config.toml
hidden_size = 192
vocab_size = 8052
norm_place = "pre"
qk_norm = false
tie_word_embeddings = true
init = "normal"
init_std_up = 0.0484
init_std_down = 0.0
learning_rate = 0.0102
lr_mult_qkv = 0.4
schedule = "wsd"
final_lr_fraction = 0.0
batch_tokens = 16384
train_tokens = 192100000
max_steps = 11725
MLP neurons of a small language model. Each row is named by its layer, matrix (up: input weights) and neuron, and shows model dimensions 0-127. Each number is 128 + 32 x the weight over its row's rms, rounded and kept within 0 to 255. Numbers have three digits each.
Before each neuron's rows, "fires on" lists the tokens most often at its 100 highest values on Wikipedia text that the model never trained on; "fires after" lists the tokens most often just before its 100 highest values on Wikipedia text that the model never trained on.

fires on: "\n", " −", " and"
fires after: "\n", " |"
L9.up482:141169196150119143130121082128148098107095057080181091105111136108121112129128132136121124147153089091113111031117128123122069102163062094133105158152182159148119145103079086154045106097107133107148145188221115128132132116145163155144139110155128145160119146142093188136129133099171095122136130083159156159094112157101070114053127124095102137149101161123150098129146110130180122131102

fires on: " 1", " votes", " Authority:", " States", "|---|---|", " GK"
fires after: " |", "|", " Total", "-", "\n", " United"
L3.up290:123174124161211105108140127130104203116145119091094088170108102144065146169127144140077073105132161079106112157164121128089100148169109143154128135159154106123133129134136088187155163145150160168147130109112156137079148127128117117148133116051136122166150109129103106156129160128134171112149137125057098093089139163128033151173099097159118129106102140193124149122096158085102146110127

fires on: "\n", ":", "|", " State"
fires after: "\n", "|"
L6.up50:068231136154154142087103142151087131157112080112150056135079146158136115091097094112118123110128093089123109127157184134085097150118099132154165100166106100142181159140203171130062152193125112107125176120121194168130137066197091170069060103161094147117119114117122130122155130120086125176138133125084113174151146098098151129150139134094142181097108122113164102060150140147130135167091

fires on: "T", "F", "S", "R", "D", "B"
fires after: "\n", "\""
L3.up113:140064108084135114153189161129095095158143175132149122192181076144148073082129113104070113140101126126128111052093083136150120144127187115097119164135124119133152156153213106127146136135203101099176053110095145146051084120177167138116138110136080127102050142158107081159147167117138102136127150163144112136086161126174063127127142144087094103108154114089087163091136107097134161119157

fires on: " On", " At", " When", " After", " In", " Although"
fires after: ".", "s.", "es.", "ing."
L5.up238:112176183135136147164112133112120134122133169138152094087124179134124134091147134144154125113157125130107077174162161203123116173156099101104136095148190145159146157159129061152077085182123138095142112065138143090079105120173141092126092123107107159097154152187184181094145093137172118118169079181132124098137116125176187149140080110140163160145133147181095199104134122099130109110119

fires on: "==", "==C", "====", "==D", "==L"
fires after: "\n"
L2.up440:128154129118112117123163154107131127088150136156174103123151083141098062113105164155131137169081148144138081108109112143146148181083142124134134172101128161082113105086122175119097117069150166134027157163094147079140166166106160165149104106096078110088147124099119161116176105164067074119162098200133135167117153169137170111135156158076173129146105204129161174116150101106101083133159

fires on: "-", " -", "S", ".", " ", "M"
fires after: "\n", "\n ", "|"
L4.up319:103185123101136128196147081144127113101144148127164145115179113141127056069079114119093081111109139079091088106079123155106184106071148115117151136097172122102125158131205125114071169164179113096144148144074130112145181152190130178124107148126119139163134133108103105088134109128117126088109133094162151201097164169136128107188164122101109150130165124129148166101148111090156098113131

fires on: " The", " As", "The", " Although", " At"
fires after: ".", "\n", "s.", "-"
L5.up617:101124126129121078096157072044157169137107178094160112125097123182129162077146196166123095175155133109091189122124181081117159126139128097121158079109199103120098150122220115172116178132103119151103160113153124132139110096165114103132083151155131159135065164180126196151111123119138102135111141134124110096137126140185114178129102086114122144161119161131100205127164144133174051060130

fires on: "\n"
fires after: " |"
L2.up488:161125110181115126126052084115100103104126089127046139156146151121140143122106134123139152123110082140102124159122132141189126144167127076105156091143170068119094127143124148155096155136162146118087090158137114154091145173090094038120102148129076183146079140140135083089185156128139097159134109167113134094119163171128116163127151147112132101148154088161089188183096112212178125163169

fires on: "\n"
fires after: " |", "|---|---|"
L6.up303:157168150175105122114149123121095130064143086124115075153167104093067133143162132138120167159150090155092093122114120237093133145121091114128157102142116099129105173082112124187100095088168140144105077116141146139144207137117087056122120113107095170110157121197186129084119102117149129177130098153161168084105168130105162105149113193119121115112153078178143169166105127227186124146126

fires on: " sp", "===S", " p", "==P", "==S"
fires after: "\n", " and", " a", " the"
L4.up638:062135139142145133106194165115120137125127147110147145140126075140140139106079170129106127141157124128107117141091157143117175165091158157106120162068111146149135118085144135119110119082146189157110070116110118147055179143145125177125135110120088137124084147096107101109158174121130085078204125122122136099086127222115093162170125086133140138103161137101103118134076153146104099109087

fires on: "M", "L", " as", "W", "As", "S"
fires after: "\n", "/", "===", "\"", " \""
L6.up706:113065145128140146180080166140092085171179123091160102184119122156186140089114114171057119153182103106139111134111104080108074164144180131120062139192150127143152112132175173164101131087091154080117086097112126166083162111128154160125131145131122123099098171136114166101151112233123143042141136127107032111140120166178095090125123102088180143106147115150049148142149145149094132101124

fires on: " -", "-", ":"
fires after: "\n ", "\n", " place", "dale"
L5.up585:099154107088065128204146152137118151120151156186162159095181099120071133120056103142066115140081099113149176086084104122135145132110083123122135165150134144110135145151128123125088150132108149132138083141125135130113148131176148150173133087182123122126109110155134110082121030053117148080164126155125079144147093113158204191172094205157148116169184119118120108157128159048146144143113

fires on: " of", "ro", " or", "y", " and"
fires after: " one", " some", " F"
L10.up366:083155136107093118120121171075138143087098099129100132087155120150122158110166149130192127116157088123122102088117186104041112180133164140085185101116101140100133124130108151145065156103116104077165133122155121098166151107175112145181210111070096107123179119073181164137115143137139118098144151130219137132107111125145127127112162130142087121155122182099134126132145088067131183148124

fires on: "\n", "\"", "===", "e", "===="
fires after: "\n", " v"
L6.up41:084162121170124126080097128124097124128108166182092081122150082124123086164128147139108145080171191078155175154114130089176090178133060112059163110121103112143116156118188127126115134078171115079124111151136156113151113057164141195146141098106073086196147184144112121149100160134131068141156188124114154158160140193040118072119163163100144116093157187139152132105157158150141109162093

fires on: " |", "\n", " and"
fires after: " |", "G", " Goals"
L4.up674:161153189145145166121084160089090123093122104087083082138078150158172159117106154143152153167159088086149101127169149158151092153118126114191101185140102142105179117123122127172045118119146115088096177144113130137077166122075083066156090126169144181153134172153133150166118126181068185167115084118115095164157108174118152153132025158082137133064154074147130096094152110142143196054116

fires on: " first", " second", " third"
fires after: " the", " The", "'s", "The", " her"
L2.up697:147126108166124124095135099116156126217123145120121163117160044161115065193111087112121129178157140125105166100187143167135131108058071148113102082159113085093094089133136121109083088127148112075093153121150160132108127131107138144139163116196150124084074158123169161145129146118116107112142137174064123141129174111125130073118193142161128134151152159128131162131103104179167121122165

fires on: "S", "===S", "==S", " (S", " \"M", " \"S"
fires after: "\n"
L10.up290:176103112141174154124139175130120161093145126083145081122133111155161146134121131102117121121134137147086155162189149134124177114157119147109126124165128128145114144091128148124198106129139134160143109112172100071042195079171127174091128138140083140135057127149140146187146113179134076068174172147101145178090127175110164169143140108161122150159102096179154137198153081131126143065132

fires on: "===", "===S", "==S", "==R", "-K"
fires after: "\n"
L2.up101:159078102121147148127128134138108116076141056129156094092138114132099110126119194183148166132181135120155065121157105091121168120091137087164199103125107084102133092102111112145113110085149157124062130169118105123070176123166170189124169125170108129108145106058198187130178097159127154092134153178143129098115123211067185133124120076098101139127099186143160172079198162136088146108074

fires on: "\n"
fires after: " |", "|---|---|---|---|---|", "|---|---|---|---|"
L13.up582:144131146138149043098134161109206135093100100108143109139123139111076164139145094079159135146174154123149132082145166147094128124146133121142112109184125159125096160145114117128097127126146208139135080082191106191072136088109125143145167148161046171130145141102112112077195135128141063185088124116154071120065168113117137177098133112125095152117135150194155100145115130194083107141122

fires on: " 1", " 2", " 3", " —"
fires after: " |", "|"
L13.up283:155117125137133176138155160114132119130202134064098148114159111100098158134117114143051141104136126149183166121163189175163135136152118159084139147116163101163049139094159142185053162164117089189132087124157090140133087136127116134143091112108122120090172127098154098168080140163117124131106112105119120109104085096134105110166133137155060133160086142164177151160146130091127141135102

fires on: "\n"
fires after: "\n", " ="
L4.up596:088190135140100112204093153109173147071118087104151101156117112139194145107168138129129080121160088127104087117165097154161106126102083113109123120127126071113125120102118073123114107138114133095072145091213107128146122174101082182173020155139092068157163176119133085123156097051142143116151148128140130142130089205151128093138072093117110157182120113151169132131114100155192120162139

fires on: "===", "==C", "==R", "==D"
fires after: "\n"
L4.up445:081172177120115168123141128117143137085135153141173121129154111074067079108120115148099157133126139148111090113098087175120117163152099104159200163078122167137108138099145125118106151076214163108133151167085177096130202077177094137145124120135057099149138105108109121164168159157095079121135152167141108200091153174111115146172142162118149153117073201155172174114151150123157143117099

fires on: "-", "=", " by", "|"
fires after: "\n", "-"
L3.up399:137107121086114150104157142147155110126069158136131164085116129130121130158124073121147095189097161055100174154214122157163174177172146116118114105146086110116123164166156158160101156163136126139133120047135169084106062133099109124160094138108152101168139105147107102107156162113135111141131180121109135142107069106149169155151122154135206137171140139163195131062191095092152068085097

fires on: "-", "|", " N", " "
fires after: "\n", "|"
L5.up385:087184150116154141117141094127117152128105194152140163120127096157154106107062133133172104130126145065147060066125135102097177147146135093103158140112149178154133182134149087086102096118187099139109144093153138084160138153132145149111106125173173074171116141123143118110114066099136133085130174124094107176169129134117208108140105159149097139187090126060093122106160104160120126115074

fires on: "\n"
fires after: " |", "==", "\n", " =="
L12.up155:125110149150111112076128135152102065138125101157160049126128119096084124122026112124140168180127179110113151135140182126142071161138104117142119194190168103190088134081111147134130077088168132139113114141084126143120075093116127112096142125108111128129127210155147116096101148144118134190130084165126151144103130134146146105074133177099174126135168085150159168202119137147121109133107

fires on: "In", "On", " On", " In", " July"
fires after: "\n", ".", " in", "s."
L2.up175:106120150142082136173089159136124125059128097082053147091115139121100118097145105165096082107111120104097114091098186096182158144154069142161117097106121158182134096143122114205159160102143110162151153126142123128091200159134147127152106171151149127186139191114120113105152109163132156160093084136134121066129115175094149190085136097077127070103093116161109080128155135139177145150122

fires on: "\n", " on"
fires after: " |"
L13.up108:168130134164086164128102149139131147155071119128117113106154149110152117133106147058142177127146140128131165080101183147173138092135085128162170083137132031116080095163115195146129147060084161139160105099156175134112215197108152113183141122213143207080139151178129096110110072122147111105139145145170104188142098168160111099113125105141153137135104084125112142147081158183121150110119

fires on: "\n", "\"", " |", "==S", "S", "=="
fires after: "\n", " No."
L6.up502:070104153121114169164076191106145150121115214160129088185118123140100093155107117207065115118154127148102127126158112114132104168123107140111120146151151122119096148133169062134099138120168088079162166114105162109125129062169158184147103117082124149157161137108121089157094109130082069110145117164151116182135147078104069140112092135090117131150158163098138151083113122087059146073149

fires on: "|", " |", "-", " 15", " February", " January"
fires after: "\n", "|", "ale", " place", "e", "-"
L10.up193:145103156089117090132168130139146133160103134127183145085109105117160146092111155165131090135115088067108175142132195127147169134140114064140119120211133141130120101130186041188122165111148077095152126074167081130088193140196096172184199168116103097169130118136117129113078126125104107151096074170135123147143136060115150116196147105119147157163074159134197184193149132129174108127134

fires on: " ", "'", "-", " |", "'s"
fires after: "|", "\n", " \"I", "-"
L4.up567:104182137168096179181114133160130147173142169110110146070101128115099079077180180185121080091072170061049098146106164161149143145100098121105082144135183086110143125179184165108105188201107150094094083167118133117166090127188104176097112126119169083147163112083131128152121124104102120131145147141123103166103117113090135097203129164117095127167124173108078145121092180143182148084097

fires on: " ", "-", " —", " |", " -", " –"
fires after: " |", " —", " (1"
L4.up388:096130111150128146207142193126130157147168151165131141043176119124100123074134157098081149061094060109141166147169120126177149137127098124078104061177151057126097134192108148134115141107071174109132152137070112131121166152144110130115188135053163144146101138123116130150153142159154164132109153105116098078103103111102109124161146149096155110180129140188121115214103200134141163133132

fires on: "\n"
fires after: " |", "\n"
L2.up598:159144118133144146122084149067090125120126102076112168097161175149150118095083146075120127090088086119123162178158099144163146121132131108097144104119147072134124142158123144162108163086117140128066060194137092106122096173138122102076199131129088202139124125110145133126119151107162126133091103153104080121124108159144143104114172071090163134062169136152040173145106152210194134166158

fires on: "\n"
fires after: " |"
L3.up268:193172126128144132154098089172141164130143117131135172094176155137122112145107144056145168131095109142104068131095170101099099105214128152095115157135161129122077190099121198171192164082144110124150110154111130100157122099118178117084209144150101148154128160130169080135119092119113123102162141141151075123134097157131102099148167128151109166106124133117120095119135093138145132154095

fires on: "\n", "==="
fires after: " |", " b"
L9.up424:152139134178131077140123152164096119137151146231184136081094162141133098092087142100122156127146091128130253132104153152181109117127152135158121136085174111093101100094175115147130073115140116125173108178155159177107113093120170181178114155108115130169042108147160167076118096100140150113113157130094146163113112147078114108111171121086067155149228095155077166159120101095090166122107

fires on: "\n"
fires after: "\n"
L4.up232:088132172110131125109168135167134173194163124077165098073121075151122124203150137145147085180117128082112103067103145146075178161124118115138101180118153114153131099105074123149129135139191149122115114062149146096168172038120140068151113110151096142161193130186120145136148114134095152122063162097081130179140107079150103128099135176154097141149079119099125131114163128136178151044103

fires on: " |", "\n", " —", " 3"
fires after: " |", " ", " —", ")", "R;"
L6.up48:117134096124120105129102148113187123189109175099153188104181108181109120144093182103182117131133147050115148206000155112183117110154136134126157139157122133129106134102081148122163111150108093074113121139145152143106121109173158144113130121100135162143091131098121110123093111117134141076126097222135132152136110127177120184088126179102140076157144106105139174166092145109197088152154

fires on: "\n", "-", "\n "
fires after: "\n"
L3.up425:082122157074089140168185198183099115097086165139128098155100084157076166140148121166121123103128118117142108105109087199136152172068132089141154135132111105113057155095094156119071090084168154121113116117107139142144162124122111163191144111099089102127123135144144140132159121117078097105097122088136100215105128112115127114143126150152164095175162076163066143129154113153128125072093

fires on: "\n", "==", " and", "===", " of", "===="
fires after: "\n"
L13.up703:124120138107128232091069081142103098087104162123189130123110123103120115163200135155133132152120141151079095101154122154151132108122124099112068121122164062153136103137125143144112119092101132158177118139154109143199104131092110147159167106126140109100122171174128211132127142169129076109149141135159156153157154068143134144145102095141150156170104137126156074121123103154101106069123

fires on: "\n"
fires after: " |", " ="
L5.up342:138177084105152134079123130119129127092106126133133101070140085131119160159138112122183160183152132168083109106137122211131151104121090114138157121141117077137122131113075117174146115111132160131119082076180113105144187107122084151144205130139105193124147106129140131063204081131185086192086108124151147120083146157116112094128172142128110111079182162159138133093147120170140122135104

fires on: "\n", " ("
fires after: "\n"
L5.up557:132135153124105137056194124118121154070100129129127072117151080143079086150144092216096144085132147121074145088133112193163075152140114107162087135123125102131187089190130124149119133143148162085099149172151168131189065104112125155091116090085091163136146121135077113115185102109109077137139099159128108140140160153148143128121103112135115162107110147180081172126131094123186101084118

fires on: "\n", " −"
fires after: " |"
L2.up470:117149104120153120109091126097150159154110110110136109066117168115132106060111126068062122040149144162104047107082140134190157133126104158116113127116149088162156164144125131147114119136149134167146100157122117062097127087104142101130148112184049134192149106100141106107164131101179170150113098190129127126153127108098125108110178133128098113183166100186073135091158205157128129138135

fires on: "-", "\n", "\n "
fires after: "\n"
L4.up536:164117197192134113139061132103135123116104116146120193138136184130091155127138146096141093147139129098074010090101096094167125162100124165121110115150177117112109127038150157201137184148142164138075103172072089155156208104079093115123150126068107149075140134082153151087155097140135158120141118160111089113109133150156148135137098084114200155113120145152129102125110089166114106099109

fires on: "\n"
fires after: "\n"
L12.up598:106131171120114118110125125137122120083037197164158109086095126123047086123134146127121101131137183124093135088128104126152130100146117096124097191096131081115155095102135134108131131113159116090115127164099164131169068067179121141150122154110121091146087138110067183117163229168120059166107143096117113203104100154144137083100081122092132137119133163151135117049154159131130148201122

fires on: " In", " After", " When", " Although", " On", " As"
fires after: ".", "s.", "es.", "er."
L4.up691:146169170111194124168089115132102142073154159074126098125066145096105187132125100117111089157166119112125065130160169134093135168118129070102117127110139165113079127133146148148102146139161068172099104117173151068116109125167172088110116145146109169115124139155153180086109160096153169098168130169140081123164132099120126163174070108113150147217140179142112155108143130116126085208162

fires on: "\n", " is"
fires after: " |", "\n"
L4.up230:108144119151098120133123171116116111143141114162140098093092167118119110146055096121171177086096095116155084049097134125162138139133165137132146121154161101137173117097086128124100120131121195122135151152152201089114131133157113127097119152207112105126131133130088128090198094176094126176103198193067130140137090132135057142135100117115124165145084158166135145132174178150096095131111

fires on: "|", " ="
fires after: "\n"
L3.up70:121186065182152110139104089122140159161113084124061184133121112090142144120103158127130068145098145129105049161084122077128130094123120150149104094165146074125163093152155157089158138148159140051171136111087134142111128161121126121135092208120052150179121138099157072100111122177148104185136096161162123085146118130171085142140145128117099141113096151188186130107132191190114159154126

fires on: " |", " 3", " 7", " 4", " 5"
fires after: " |", " 1", " 3", " 4"
L6.up561:151110154159159160156141145139079135153077131174101098119173170156124158157091135084142138102173103118185138114040088124116122130151126143137131115169139124068092107160155187161134120120110117121086115154164211140101166105152144099126159124193045118165097154080115155179140121146098108099174123168139127119108125118114081163123056061149148120145110170068152163121108144057224119198146

fires on: "Z", "B", "Y", "M", "D", "Q"
fires after: "\n", "-", "."
L4.up491:103112121139125119157178152142101123109135132149190119143162070137112133061110148154123159113160113144140100101104124134181147178163180108096129108117116121166087144159084094087091120150163110147096136134105092188116164081175150196128142158181112152084085115191125082110141140175149119130137132117141112121126157184168060124127116128075115168165108097189125138092128133105078131179166

fires on: "-", "|"
fires after: "\n"
L6.up99:089195146151151161165135141124098116121085147171128105137148129154124181136089182055127108126075076089140143083133151101143130139129131068082190111153156166108083137114117147139078118127149136168092141082143183094057180104162111143194126151171143108109127130123131149087148100061102200114133144132136092093172141124163122181126077169174135091147112126099082134089072140124112133213104

fires on: "\n"
fires after: "\n"
L3.up136:110157191141099087122185129132138176147126148078170081141153087117149117142085115120185167177125146061114146096080145082168076200168110094172084117130135111099090073094057164110114107123161156141140150092148174105159132146098072125149068148142146105086157099152138121152171131107082097127114165157149140178115102121099109113125131181101119120157138142163156163100113091155217086138065

fires on: "-", "\n "
fires after: "\n"
L2.up288:137098114145167123216168135109105100097110167164121125140095116103067177109162147154161095098151114087096112047072107156130155213139100110121169144134111111145105166161115096122081109194200172132104116124110170140142200109111164137168097124077083129143096132153149132151130147128074124150125166079122118150102094129119142124134085171131125098151134141105170075079180116150150116050139

fires on: "\n", "uz", "ov", "ie"
fires after: " |", " S", "|---|---|---|---|---|", " Don", "|---|---|---|---|", " Ann"
L10.up51:143142110187076128094144154069133130090139138136122123124160099086099137160066074160136151069119143171154119106119165186123056100113109139075150134134150121153097164086119121100121123085153110114162087154132101144109220165143074154154140092160081054130156132154066136053137103133164104146144148101117143122125130088126134101119129151121107181156145111146108158168130138155144110121105

fires on: "T", "N", "M", "Y", "D"
fires after: "\n", "===", " (\"", "/", "–"
L5.up616:130122072148116122131117156111079141114181172092167086166148133173206093044099172161079103092139074183193075099078110107140177154152125112083107132184171155130100105148152158130106179131179089146144094124087125180151109055126110188157151177167108153100109152099133124154150122157138112145110125088147058152135161200169122123132103089096129121163096132140151134079154173086079134139161

fires on: " As", "As", " By", " Although", "With", "After"
fires after: "\n", ".", "s.", "W"
L2.up3:120172179094222179142140078132109126138144169100127151171094174088068134094088122191080133144176132097073095147127125077146161091179171129095130061102121112117126153108176127201126079066134083138141099144114180111070118129147121120153136142148135106139133165157109136120140129096139160087175138150151105095160113123152118078139143092084058098162127140124096139123114062109089104074137

fires on: "|", " and", " or"
fires after: "\n", " and"
L9.up287:077141139127124113098148146139123145136150120154167084139121133102186171136159097153119146114165128096098144117148176140148095172104124067113182137132107158124135137063095156131037167090120156090124095089184114069082120150178096120146184116134135141141117143131118185095124163102152135104098206126157149194162163080104118101099072077111139113196146172124130126083171048091179074141128

fires on: "C", "D", "F", "==C", "==D", "==R"
fires after: "\n"
L3.up102:137118101185144157149152171137108079115166138103172096147159098139116071099066134153108152103143153136085086028095127054127144196120147119097143120155109145150121088110139142078138142125162169137090087114156123112101218068157144106130173160168130098183105160108129174130121172165108131145163096128147090135107155230141172089179134127115170150151099105118158173125103125142153120105133

fires on: "\n", " Mar"
fires after: "\n"
L4.up648:113130146168075128100132184163163163082104133095143131100097109175135136125147063130116133129170125074124123080124166161167089134130093088095102103101152073150088150185146118127094156099112108077084111142154136113150123157097042170119124109156145132128177140120094093074196144113137130175167156139191135158136111137144142142141112116104203148141146194176135140054102100132136118117104

fires on: "\n", "s,", " is", "e,"
fires after: "\n"
L6.up255:166178120109130142070167129121125147070090126123109139129121110107157101139155117124130144095127147132112129088093130207164137176092076074042111122092085102107150118109069175189146158122120187111044108132213148127122092154111085161137101138108103132183193149145124169123124153137070051156129114126107128143170136146119159098181108127114102108092118171143110138099144141139150120155204

fires on: "In", "ince", "umed"
fires after: "\n", "S"
L2.up476:122128172108125119133107088143117096058089072106146112100117103118139108135128159121189115174116096141108101066118176101193126151146151074140173082081100159192119174133064071184101138153167122104175129106159164119136186085151144114144150172111120151141150120141149148139141130144127102104128118194169070122158163125201147135143186154102184099146161157057098088121196132074135118081109

fires on: "|", "\n", " Label:"
fires after: "\n", " |", ";"
L3.up688:127148105135183156114088185101120101164125083098091139115162132121107083068082177139112149117158105126150076196099144091121076081136143116070143108159077102138126137186124174147142129115118154118199142099126128131092164130095141143102115130144043144094102104099100151117178140100122124124174090158122137146118140101166122159090143134148118118123210128116162133130190163214225163113127

fires on: " |", " 8", " 7", " 6", " 3:", " "
fires after: " |", " "
L5.up498:153079120127131124180121172145129134198081134125099134122178094109173174133083114175106111051139109157159186177115116126124097142095133185147147141154129144075076143131125203151176125072134122124151113154145140098082170144145162083135068052110122108101064170060113219136119164045154166124078120150194157084122149152062085137166103136137116174145135114136107144112101116125151141122148

fires on: "\n"
fires after: " to", ".", " |", "s.", " not"
L9.up167:100084148122117095165202142105073121078124157171116092161136112125152099154082194133182141094126122101136150120189141143203102132117107120132123149148169093148125143115105132156108101119188105089156106129105151097131160115126090140053168128148086139091167116147164121096107074102144179086146130136075134176125206169120103168104083137076150161124216070138120139133153123145119118076139

fires on: "\n"
fires after: "\n", "."
L4.up540:110134155164090131070145107187140127132110094133146145104154066185171127183147106188211082127145173091114124087139111162132110159172129133116184162139151085156146138113125121160094133140126142105116177133161133122106087105181079179101094121130145146108090155122166139108123103124144058143140116164183103174149088079136156172158090093159164166105109136142110162092106110091174150138106